Weights of a small GPT-style language model, trained from scratch on English Wikipedia.
Size: 13 layers, 8 heads of 32, MLP 704 SwiGLU, vocabulary 9056, 15.1M parameters.
MLP neurons of a small language model. Each row is named by its layer, matrix (gate and up: input weights) and neuron, and shows model dimensions 128-255. Each number is 500 + 25 x the weight over its row's rms, rounded and kept within 0 to 999. Numbers have three digits each. A neuron's up and down rows have the sign that makes its largest values positive.
A block is one neuron, or neurons of one layer that tend to fire together. After each block is what it responds to, as a language model described it from the Wikipedia text at the highest values.

L4.gate28:478492536503484510479483502486459505506487489497447478532536452500486473476543481513504518496519500509459490445465477492525516500479545487476513503475507506499506508513529545511493478481516492485492511504468532505493466428494496448474519515493530484520477550539482537544516517478543519514482519536518491523486530492479542534465506512477520503504478508482501536510494503466516470487571
L4.up28:472518466503476488494537497532513530473462497495508521538483455515498535450532507503491494465538565473476468489510482514483508509521561470492536460515518516464504479506496487466490495540493489479504496486495518528537513517496473455484496538518474521483489509559482508501539536511522467512475488539507484542489539499479494450515533469503529525500494460477517494507511475495540510464480
L4.gate37:512544438524558491476484501502478548507502500531523533479483543485484495490525506517485520505499491500485514503490514534476538506529529505467488493496494514500506482501486498485493501490510527505499500480507486508521527520496513518506495527503531464493482454469438495500491497470542529517521511493495577541495461485512540530490516501475471488510492550475495500513520506505477529456499
L4.up37:517471557487488474479527523488518467481498535495523540500486520530493499502500528501493514485452480483503517476500497495482503497541555529508503448497525474480483486528539511484553500483482518518511496531500479504473510540501500534476491509547518509485508465509539511433457538464527501473518525547468524567504519528486515538491462450481478480455503507540520495520494465513500497487486
L4.gate38:475521517464539550516482532513496545480530471487471490524532479503493489537505485482488496512500511483472486481494528524513540499443501446534544517549494489498495513474477530520521460513509493494501493570476480498451510511486522434473467481486529465505497460483508490532513509468519487498533489512477538473510473495523506456490549510523512493487435483475454503466523547476491499498485
L4.up38:490510503497492536502541495469484545502455473480478495492505516513499541465536499487527497520495499487533529505532527527501489507497517506534473468521509493504515495519502529533491516492513528531495474488509488486519489500479512472466454480483494501468521518524522470524490534501520472513487491475529495512511508527506528505450514495497519491473531479500493503495477519491474512488524
L4.gate218:518513518475464507487485506495504470488460493546499498479506501481492470491525500500470503512484517493491512488484476508514479479502526496471525465523546500480499513481534488508528499521543476489522501494431475527505462533466549476477544525525519487488514490536507546519503501516503482483507478558485523514484482514474509509480499537504504505528518555487517487537474528493527508464505
L4.up218:507509462502526480487516491496504482499483483514449549473470527508475500484466474491526539505551464510524526537480480488516525504499533560477491500497523498507464507479534479551510501500498441492504513461481477505515496564507552518503517534518509511500522516534482470546523504516483517515509537471473544465461480478525469520500502520467501526496530479483489484471475488510561472482479
L4.gate260:447521526501451494511483493525477493487458510460519475530478485502506530501474451468508524487469509514542463480526507505449520512514483504524522500573454515522509480466476533480492498498501521483510493513513490534500497504507537463471499489502479531481502557494553531471510479441504514488496521489487474571465486476518470550489527529520514530525475517501490521498474520509467494498478
L4.up260:509484521476484503499440534493511518523512494484531454451502490526528489507486478489547466456480554448522457485510505498522553518526541489539512467548505466509500466445471515501532481463502524513512517524536508503542528505465503506499498501504504504541525509484526514516516526511491503461516490525463489505454512513487521493490502501474461496464484479452454529504468467535512485496496
L4.gate267:503532479517489472460487485504524472517480522471430460492451537477489489495549509483485515479514504472527462466482569483499514518559542472492513428521482493527473513532525536502535513485451489506516509493493502528519496520509535464509475478504517505518469562524518493530485490498534520504480495493538479509511501448524522554461522492510496527458483519496468497530515536496534505497547
L4.up267:501518518467550448493526528482498513482477494507477489523534533493484529518493467532534520489486532467491501506480486528453480555528510532521539476534482525500495466528503472509501492491521510516501500491488497510512508514496501467496544532475477487513490457491472523511481488499540485477482485511483513484492507484463508458542521526460541553465512517458523479538498483480462511514520
L4.gate324:515467472499476505464533495516512529528476518494506479495479474476495510534510458499503492535525483517559490512480475526486474501472506528506519478455495552447530501525496508498513466521524482502483498476541473556553483480511482491462505515473503561521491507486483469492514507498509475490441527469484476489548504494572530489504489501512537461481545499508520507545450483425446500499523
L4.up324:471443464487502481454495487540533538569447502524520501530471512491484478478480509500480490487509434474495501547531514491444481525459489498531502484540519544481486507473472496520568466513517481523492484536518436504485526484461507488492503539516486473502483501510505459449559504466534521472522503488501517476495475491495507461492494482481537503472480446493517490511524458515525506484488
L4.gate327:529520491526490481518511487538550515462493518487488436463485464504503467474517444520508521517507489477497483484500509530508493584497478471505493483479472471473509534498534486493516471531518488509489508475481529495501499489486475530494481475496546489504456496499475529533493540479480476508498495483494477537479490506516511555516419465519503474543486495502511520448546494518519494504491
L4.up327:446494516503497509522524524519520514505486521511468497507520503493530490482501500512507490501493524520507522505484526538523488512574514506478524513513495486498471517511497496478490515495462467502493506480480506507488499502463544477444524511496540502485497439524494525440505519473516504479540492492490514519529490528466504475495527482481490530529547531491481538501502508550506540510515
L4.gate342:487550474481495516488546499512512514473491482491445498516494490562462449517491492452503550482535502501523508486547524537523518551498483489520475505567458485477493517471518446516528515524485514491479494495492456534452501484460481507464488505531533484504505509525481529477521509484487485505531492520496561565517459511503499535552524503486521502533485491504513505517499513509515485466513
L4.up342:480508483517486493502516577522523518541516527508530498486468504531497514513509500497504533528485484510506502460495527449490512512525509521466521518487526482499481561497536496475541501478480515500530515557450511502496503488465502539496488511494512517515499526490504536465477492462505479548483524530480484575518527526445485488516507521466526533451494501451528497507493514528541473475481
L4.gate369:512488528474475510494486518489466515483440525462506523486478505510508514512512474504515497509505499485490492479531461502498472514512507496539527446482481496504521480513505536514496508481493483479509504512513530509533424505482510519504530554483542537503502478500553480527479552459561488514493526503505444515519525466467544535480483528501523485455517475547510484469511493512514505463557
L4.up369:434496495495459527529516555492514519524512487511486528491489481499511479531474497493466535488513543539465501508483450513487484521494495527531516486469498470520510538500492500530475461466486516504504512537481453501514494532444507454477501515525472541536502485513496510505523523512526541475475492483470517477521516513483526494525486495471502502474473556497473524531520494497461476521510
L4.gate383:517525504512475466448517500500467489539501515492515497522578549550500497488492531487480477474515519505486525496491496537473559489462475489442485484503485508503461509502528508493468534467524447473495510530506512482507527463503495492478486539459522480480499454480519549517482492492490465516513508500554451478539502534479538496526496529497515541537513562463498498477469477524491549485505
L4.up383:537537520512492526481514505465505460550536504508481491527517504545500491484497511516496456524481509488508495490489518516441553446480525477447467524510512482518480553509500533456499484505514462498530499486536505510469503476470459550475507519493497486469544483513543502470453485519522487494462502525512478528549532521500558500512473507491491539511530514485517480523472495508494518526508
L4.gate520:475499507476528479488492494510494476486502518511508518487477491527533507518510495531502485490485508443529488502508533486532489509526524498510511469487503506521492486503498534484501482465453472486502469499475446515484560496500516545518517539485498505510530474490505490476562520487525519444515523465483493494489498459475510500485489526520486478495502494480516494512497424511459508485571
L4.up520:458491504512525491478473481501512498469493495555471488466512506478517468516515473474474457500464478483528474514493512467470460528546531517530509501506470514482496538477490525473483502497480461505503496459479543501497458450508511475484535485471471513535487490493486510508550530471492491479508486468496446507479486526505495512446511533503508527475466530492537494520502507486484460500542
L4.gate537:529515510474503510483500509510501473496521571501478493532521535518505501482454532496499480507522537507508480511449448521512494498470507471516502495499477460478495474496481497497488483536517512479482516481502492477501460516512464526486543512497483534519480478502538454552474511518506493524485501522517498452533508468490581512460526510533497500466529432527452482531478546480525492464507
L4.up537:440496492496533518511458564487496531479500475510473492515487525500508525508525509492533524512489480501569478516505516492499535495487484497514493441503506467489514514519462512514523470520546475508481498517517493468494464462503445508509508496486476498538524435496528539478539533495488503518510472519481532485468469503505456450481476457506489509461516500517498508513502491477531509515518
L4.gate596:512481469493511426533531507475509537469498502489489549514497496496527545568511476456540536464496493481530523482515502457518497449530494512494528453510490487491477513488491545470500522494492472513488519494459509469491503511529448503510499500494532504529479490521522525503510494452541461492523507512521462493444540468498539500493482479483477532516510506445478488550487537480485498495576
L4.up596:442505491506469483520529497501551554520523533479482496555498509488519493478521481459500499449484498558523445534520521526542494495503545526472485529542536529530509447481499515489475490504533528491504495480505505527505477507510471568510513451504499498476475509501517483520511459519496458501541476480456482541497461508480538507483492472487515529551504473523524470477492469486516479470466
L4.gate625:500482448472457496485481493505476532486472525491535517496489525538535490460471464522517505489484510505483542459490470521513524509506493450509481519525495508474474518504531521486517469509495544483515499463481499490471499516500507526490483527456545483489475513507472507505486505474545493477525511490535507524538510516487498490505535529496521498535482568484461520514521498493506513474512
L4.up625:506519488467447501496494516506435510495510547487489499477494489508525466465492488486516466520519513500501472492481508516491459531519531465484456488490502480510508523510486468480526521487494474483506499519460498512521505514455517496486479539508554485501490538553463518506512507516516506511540518483535525515496517494505502533542534473478511496566497529481512539547468505523544440503510
L4.gate672:491556490475527527450507461514506507556475526467465486480500536504502467483515493478487527481506518499453516524465490531509506482520493540489529484502463530497496490503488511516486488472485531493507505485468521484522499490498548469482540450525498489526511483490513470519512503475476483511499539465491504495486517503515503533460487497508517452468527497497514502458462498530533500468537
L4.up672:471496440476468537482521520501497531509497483481485494529501524546477439496508502522463512502548530507526485499526535528502492522485476497531478490500505497491507512471530509509498520502510507501502500565453467528508517507496551481527486445523476512496525509538521497521544503437531479518483530473519465504473492511529515509502500502446525511506474485525469495521467485537530437499527
Responds to: Words opening a subordinate or relative clause right after a noun or reporting verb, such as suggests that, the fact that, village which, school is where.

L2.gate27:474512510489488502488534458440468529512474515520509581476532436544482503498502490483486519484479507536493509564519520491493510482456457481525504501543527473460491483505497483494513487516502492483469483507490495498508516479552528517499525466526462481472497494497483538472537512464447471496549499548460523488455458521508463526529529507504486494502494532513473519487515535541475461479512
L2.up27:525512518515474481570512474487506466474479503461542522481517530480503499491473505492518464504502453481491481505545511458507451507511497458500520515535441534498496458512524453491480546492481511493484507505493522480524507509481466465493532481484530496558501481512478545525490534480522495490516494485501483556467484489488501521538478503525513507557491487526508524501491515503504456521541
L2.gate108:488493502505440497459499527474497503476464506542516508502472497483484483535532485493510495530504493533526501479502542521518494489518489487518528510543461538459503491469482503463457484488501522515490482503517505470508482485507477481480494508483496505505509532495477530499545511528488468501506459514515493450476445499486508505533524486537507519509478522510469505464484480486503537505479
L2.up108:449479543470463476509463438505511461549467507491519472508507410481525500525499521493511524453537520505493501492506514488523449475531480518507526500499516483474552506512483476503495501571507494474496497499470564525472502513501508489531518518530517527489515519504513517526531503489495473520465501532540471495489545519501454460508508519499510523518505537504492527472469506474500496483506
L2.gate369:492506495464453492509517496524552452479457548511513500518531475454479488510500505489537530528549498532488549507478492499528490519542473477519524467508470499517471495487502485500489492528514463478487495433471494491492484488505456486486526511520500491507491508511522496508490495514478465515502448502507493505484518514488482513524494533524522504531474552530501500484472552528559483480498
L2.up369:495515509479501465500464496557568518492462504471480471518534522483508482493460479511521483506502480527462552505520463490549524461552423503534505494483488494525483522488506533511497487551486496526506523481533478524492506492495508487483536515539490521534468560514517540455491516488454484446517478524492505452485518497503472461510520521502515502502497533503482464464503526534511441518509
L2.gate371:515499470472483503489510490518445499523492518532486497526494489480488496512529532477609474489522521480475504526529508502491480509474528500484499493532480477488505495502500471479506512533486521486483508494498551516486466496513473465458492487498520499539485517491469508499487514487511483517488521464505476480493462495492483522491526495520497489502475480498520463478550513493467498498514
L2.up371:481449498481430507542494479512512517521489525482498555520512492535460472514496467477531519479427523450522498528532469481493486524476473482502513484495495495481500477471480515495512485529517515477504501519513491536505484545407488486509501533486524493534517467483456491500474504517533522488502485502475510536487506504485501494523499515519511495531462522521487464490531548492466477498495
Responds to: Second word-piece right after a capital letter or short word start, mostly in names (O-ir-ats, O-g-ata, E-in-ar), plus closing quotation marks after titles.

L4.gate7:499512520507534531501459503502453527500460500509510528464505483471455508459510528512478518477527503525486524495472457514500497542484492498456547519517453453499490512538495475523504525442485495484486484513457514503495496515541497479462486529497517511471522476472499520519485475503510416547470463442483528531527522529506490495481529470476522539511471459508536486506514536502467497494513
L4.up7:511482461496502512499493513509507494539501475480485458486502495525460439474532502492493535465512504492489494521480487480477465491488511492497492452524510536513469515487503514466511495496564512496511509475535485474525484471538515482474486459482516513516510509501544501481497501480509480483510521452518461486506535503459488466466516476518531513513494516466477494495525488493434516484471
L4.gate11:490482512520498493494462511514522500534446513523526474468541488504553534512495481510508438454469482535487504497523470520478508500553477492451486521485471540500481476533479485538531510538532509498518482469518503531496526468488492499505478526548517466508522512490483511495486470479552482472507510472541489482505501517460524528485488474514445536511469539497499527452468505495516470511521
L4.up11:508484526532483480460499504530473498496525494517469481486479522510497472515497487498519473471509498488518529533496512514471532464548515498517489541508517477519532488519485493503488509512515496476485491465483493525570476463499519521498472485521482467500469512512441530526515483511507500446535532522509508496463529521510512522499507455469478491522490492487541510531506478495510515487457
L4.gate66:467517506470467507489462478518495487532462514477466467502506470502482528485468487496527541450497510506491496533508499551477502452452454510524531532515467509490497514521505505485501504447475476481502517492467507507489505476517504500514470545475525495524464490518501512537527474505484428484486512516494465498541483457457475551458504522491514550495484513508500496499489545517491441476508
L4.up66:477483490490494510533510506551519520467429498502515445508520451506469511464499477514529505459483505525515496480517491566494512461452502521442498513518487476513494479526555461504476503484515501510489511480491553494500525483489544457482513529502501519530487504542507504514548521487472463484492529496502491479524528490497486530520504508500488557518481485482507532498431534507510498523511
L4.gate70:515470452503512520540510506469527472471489532493506472509457488495438502492511480544492463503497501498507473468499528444487527515487479468503518486579529478495488493511498506492488543476501499496480496509491530502480473473490479500490480458486474467475458504481510510486508529502490480488470491513544501463517465563514513599483504505508448455518473510494511487510527542509547470515517
L4.up70:468442510505509460501505449517478471486456454505508487507496490512464487536522461458518511485459473484510517451509474449486463491527491476533507500493495495506471510487465487506503474491487476491508508484530456493522501468503451516499509526439496525552470493472457514522521515543481540458542495496532509556474462516526509521547505461524501500529521514468533461492496519501504476495509
L4.gate153:543492513484486486515531493482512478501489499477539486500511449518520502462487494501480529484508474485551514523510543482517510534458486511485488547499541473514491499531541480523529494493451495486488482527512501501541485515514526539495499480493467483495551505525465541523514446483537548483485479465499487513501517504495519513475508491529510484502525475471507528504461482462504473471487
L4.up153:550477512484532498478505526537534482495488509499488503525529489516499471486501480517540500501500482496457540490529530484517505483460479511443539511499447511477478501547528484549488508498461526497508487522544529497496506528503499446484509499457501482512535446500496540491486483493500537465512475496516522486502531578483529445456521488532438482542536527519505471508478490490473476509517
L4.gate157:498512521499522502493513497524507489492500496501479523488508507494460548498469517513532503483481486523495510501495517477486486489510477511503493491496493480501510482505519456512478526486534530491495494486533515489536469474574511495467535480518521504518484491503463538491505528479473476530534531504515501503443499494465539497469468501523443524520497478519562529510493490514481485475538
L4.up157:555501500518488454544501537492506479499468474465540505486473469510475498482525545543496491487495550505520525478509499490494551502494460524497485500506504533455468487493500490511536501483516503496501511533491468478475544508525503519514509463473486491500478479515494525518452433474532494459479499487462490516528560524442494478476504490433520521506489483546486537518514469511500537491491
L4.gate226:514480534498458491507505536533538458524477488528532459494511485528533513527518458498538507519464513475498474481485468504478540471475492530470525477456518509471478517509534566513480487494511565503535494486514453478472504522497507492450505504497548500459529515482472503499514490494519498489493532500496513510494518513494496462465505480513526524457516528510492501503517484519479473513501
L4.up226:485492546496464426475504501507532479503453438522495481486571493492505477522511486497513496549441467503457493466515520470475551494486502507479552483495499509496464487507473499503463523412526511535515512462484473488497492491487500501476490514518508508508469485480530506484493501498501454470449515508530546489516512487520479509470470505574503493496503486477505546462518506561511504545526
L4.gate366:507482466450494483523507508484504493467431474448519517503506467485501481532529473506466495486488459475509503489510461464455500495483512469505506475537485506460470473462463479503490482561515469488469504498448528456496480472519466485495524479514503450539499563500494535539512527491456454478514489492500506482470482506556499516511494520480502486517480533518524504506529482495513480472495
L4.up366:484480476515450487482531549505505501531480480517512507495496530492491467510496461524450566544512431492515476500548526472530522507495525453501548515505522535451524468480548541500461479482497500518512545483498518523488516503537467484564500484490542489543506506473462535472526513534502530511509506549485469489487481487446514519501533463523534478480475502490461469459516577548489466528539
L4.gate417:524498524510504466494508515514502444492527552498540514475505514495500504543477496497484521516520464520529470478483456530483497503530511471535528488512492500502505492493492483511525530521479508491506474466478486509509514495505498501530495545526556457539497510474456505507530505482524512473491493477517536502518404504481511523503511470523480493508472489557540496523510485498487482490524
L4.up417:501496504504467448524475542514504479463504527495535510531522485531502506527472496497492491488456487505503504492487486463515492502542509430505513522502476473492532450518453468518556539514513494494503516478525427455476521471551461514513508491477492476549514496469431536481503553491506550517471507492522459476459493543490520509505454481493460547532524545555516515510501468484471449503536
L4.gate454:522490508503494480514543515476492489513474518518500477492482479491482523526526521487544534514514507500506526517467475507489497508503465510499538439497463504480529503501519523455467480481523514491500492497492472511524489502504473476487497520481517503475472484540459534492454492548510494486521483518539516518491525519515475534464545463487506474475504501511531486471495535499510519516516
L4.up454:495462482487510474525494483515515520518470479528495460498508524487496471535552475474498507552461551519480503516505514501515499529477454490493521497455488505512454500487455556491477489490516497518497517475556491519481557478528505530506509488485487472451490465482508483557453530536485479461485508481514536520524512450565502515521472517513533499538470522529523503494557524478499516514514
L4.gate557:507495459523508475489517485481509469527472497509489490453507475502511498499472541457489578494548499531460507527504515488495500506506551503439470474513500521508530507485474521510499493492506450482478464524471523505498504502526455481485485532478516494503510485520485523555494540501502453524522492477533524515476460514517466495474474535511513533519492532521531470520493500526499495490490
L4.up557:516450464548470523509476486481526456497474513500502524502451518465526466546497521518500490507524493521502469504488492487468533494513519496523503514524499434480524505491485484494491497539466473489505494498501509479534495508486472509564518481472487493546465500471504538500491513467501493474493505456508515501465474489492494513547485528441494499487510516536449460525481496523509513523513
L4.gate574:507499560515492486471502548517492488492494495473518468456549499544496501485520488503452509523525483526472513505486521500492506499474522541470568510524457501476470501520523542539450499456511478475519496489511492549490517481535530538514502503501536463512515486466510527512479474504512471487510491567478508501512468476460502522502493520482502492513529521434489469505487525549501480467480
L4.up574:487520518471507506552490467498497479502490506466561502539510465482526502507556500515539494481518482515482505545533521475479455518527552500499560527536542507497478479513506479486494520491528520492472506485532493511469507520502494496528515490521472502520536560476468519454491489491459502476480456487506496543434541487486501487473531480511526493494502476452529495504486521511506441512483
L4.gate587:520561459509496505484476470556509501498524530525508492531532502503512526488482507519444509529525522526493525482482491480513517521488514552534478512525524514481462502503512566499487526474470479478497478469514487521507465559461487515501515459518496504533470490494534507515513513494542471480489467516543489469477517509528515515485547479489463515507493511524537488494474525507507519477519
L4.up587:506554515515504537521488495503491536501512445505460474488500429506487514543481527517488477498516523456501520507493517497495499470488500507494495462515521499488491540421491513498499458451492505493496474490525446501483477530498461487492496495506501524496510539466539505494483522515474481470529526525498502470492525459506516490528512498520499517498484512520509499510457497516529551491472
L4.gate590:541480492506486470510495533548510469501501494528541506488551526508490534506486544509492532497493527525523520500484495510508488474484484494570533518483440471471497524526521480527461491474511495493477497463512474516534488501487476469482482497470511502489498470470499536458535503485458471459507492478499525509493546474461522483480457500463507531506479513483499468530496516499524479483541
L4.up590:483526485497510541489473488509461518462501531487506529491501500474497493493463498515483509480462485521521482514520488482501481457500535534500490500470487478514516512496521480537457493435492493491486456497534513499507513510515517509482543504499516476505509450495532493569501528515505466503514502562484522483496490487488523510473496521495485517507528500514480448497472530524520466476494
L4.gate650:504498487516468488453504503501509474543477523483520525505513472536466515526507496491452477476540495485475509515481477467473492479536522540510523504561535501553539500530492505460463516485473509477476525467485505545516503515503496495527526511494508492491501554462504448490551484484520526515558532488479480500470499500524468556478499508544471473513514483524528504499458534502524468478478
L4.up650:488491491530522484501459522481494508485536473509480495495530479482498533514508474494507482489486502549481521505482486488463539451514481516474509467539438537499517459482490521499500494516516472500515496514478486498535481456514523441520544519497523454499503517526466504477496497521517534551506526492486494535517500519493465499495540479476508503500530505549490479502469504487496516517561
L4.gate693:555530510499464485508497541510487514500488480539483467483535512496470487495498491463525523467461495529485503511503464525517497448487462498496463533479513512517479517475511539529441492471478522489493504523526462502499513479456489512491488478481479477503518529514472551475511484458485524491475530474463511517499547475536548504464494485550494543499509551463509502450475508503465508492495
L4.up693:494492478546479428472506525517523516540477513471517489516516498500469517537484474496515504534506519500498523501490490508541493471466508492446522503491494504502523497508509479512487504485537529497505482509473501488435533513499507494511454499493515429523496477475508451486552537508501493516481502471495447534513522504514503494512582489502469484497495499525527523491477533489490561513490
Responds to: Word-piece fragments starting with a vowel or vowel cluster that complete a short word split mid-word, such as bo|at, De|af, Che|ese, e|ar.

L2.gate30:485495534482478540520504496482455489461504502487499477519525473471503488448519486503484489482496486541507501512462492472525504535500525479457497455503486501492484482524535498525480509475499497502500490505487524479502473500532528517454509552520546536522504500503465542491510481474562458534523512513512469504485516460514505557499527515548521512557515530508480516552509470499549501465489
L2.up30:528508493484474459532451496484497480482469505543496524505525538489530468494478501489517489507520503474512493519519500523558525494500475445547541507524504499520563478519499497508506493533495537471490486468478488530465481519497529531522467516450474538489447509544504489515527505508489549534484493504499518529494509487467444475562483508486466513514488486533458506522492470487504487506540
L2.gate157:569550489489506507498528499505459515460473501548496508509516507485482492483526489513453482494483508517506511498494473483495451491455505427450493507484515533497506543514516516508509515480479488500512501442547516525490465495516489533474527570464574497531486488435486536505503514494536488474501492492534490472503517476472489506482475511508524504544527517496458532530466494502537484471514
L2.up157:495482480482468503490500541559483507471522517546487493519508522437497455448502483511519507485509524544496471539512512512531520532493535431460490524512507525520546506496493467471503545488530526499512501497500499495517474495514523517466516517472508528500505555506488479465542490467493535538496508504541505500489504499464518485552494511495493486522452512501469505546483493499502488480516
L2.gate505:498486478504498498501466504501493465502483524470474468533494482489489479486522497491477471489495480462540501466493483489500517473483511479571523504477498466502511519537522489466514443473474465500497506501455515488510496541522513499517509541474496518504499478535530534526539475551499483481444511532522462485483474482465495496530478474475495489458494497515467530529486460490475551478519
L2.up505:454513536472499499528520515542518517493489559459504525513484508524480505531494450506490440496466470463552483478484482461483482497501526456531519531460507456482501522436551479479533463499477469490490491497473490523523501496494501495508521531499531485471480476487495536563536549529484493461520493483484534486471481511493495529524520505526522481491483498459485507492482523488536515477535
L2.gate631:475529496505518462492481502551494519463494519509471489526491502470513484503544505467511533455503495502502486497491499541546460531501484488478522521549502537444536508521538476480533487468529543474514495483492544493519486516466530507480532502469529516494500497506459492503549511503515497518497484491483494524492501490477491504525502486483513447474490471494499522527522503490525523472527
L2.up631:492495487533441476511494513509481498498528503483470497531487485489506496482504454513534521498493566501509476512466511544489489504462522513526494505479514505521495530511444486452524461449471464533497493465481480484508488447513499512474481529493512495514453531511480496483479496486505471512486499469504531507442514487503527516548526477473516538488510495503492505500500514493468477530515
Responds to: Conjunctions that open a new clause, strongest for concessive ones starting a sentence (Although, While, though), also but, when, with, if.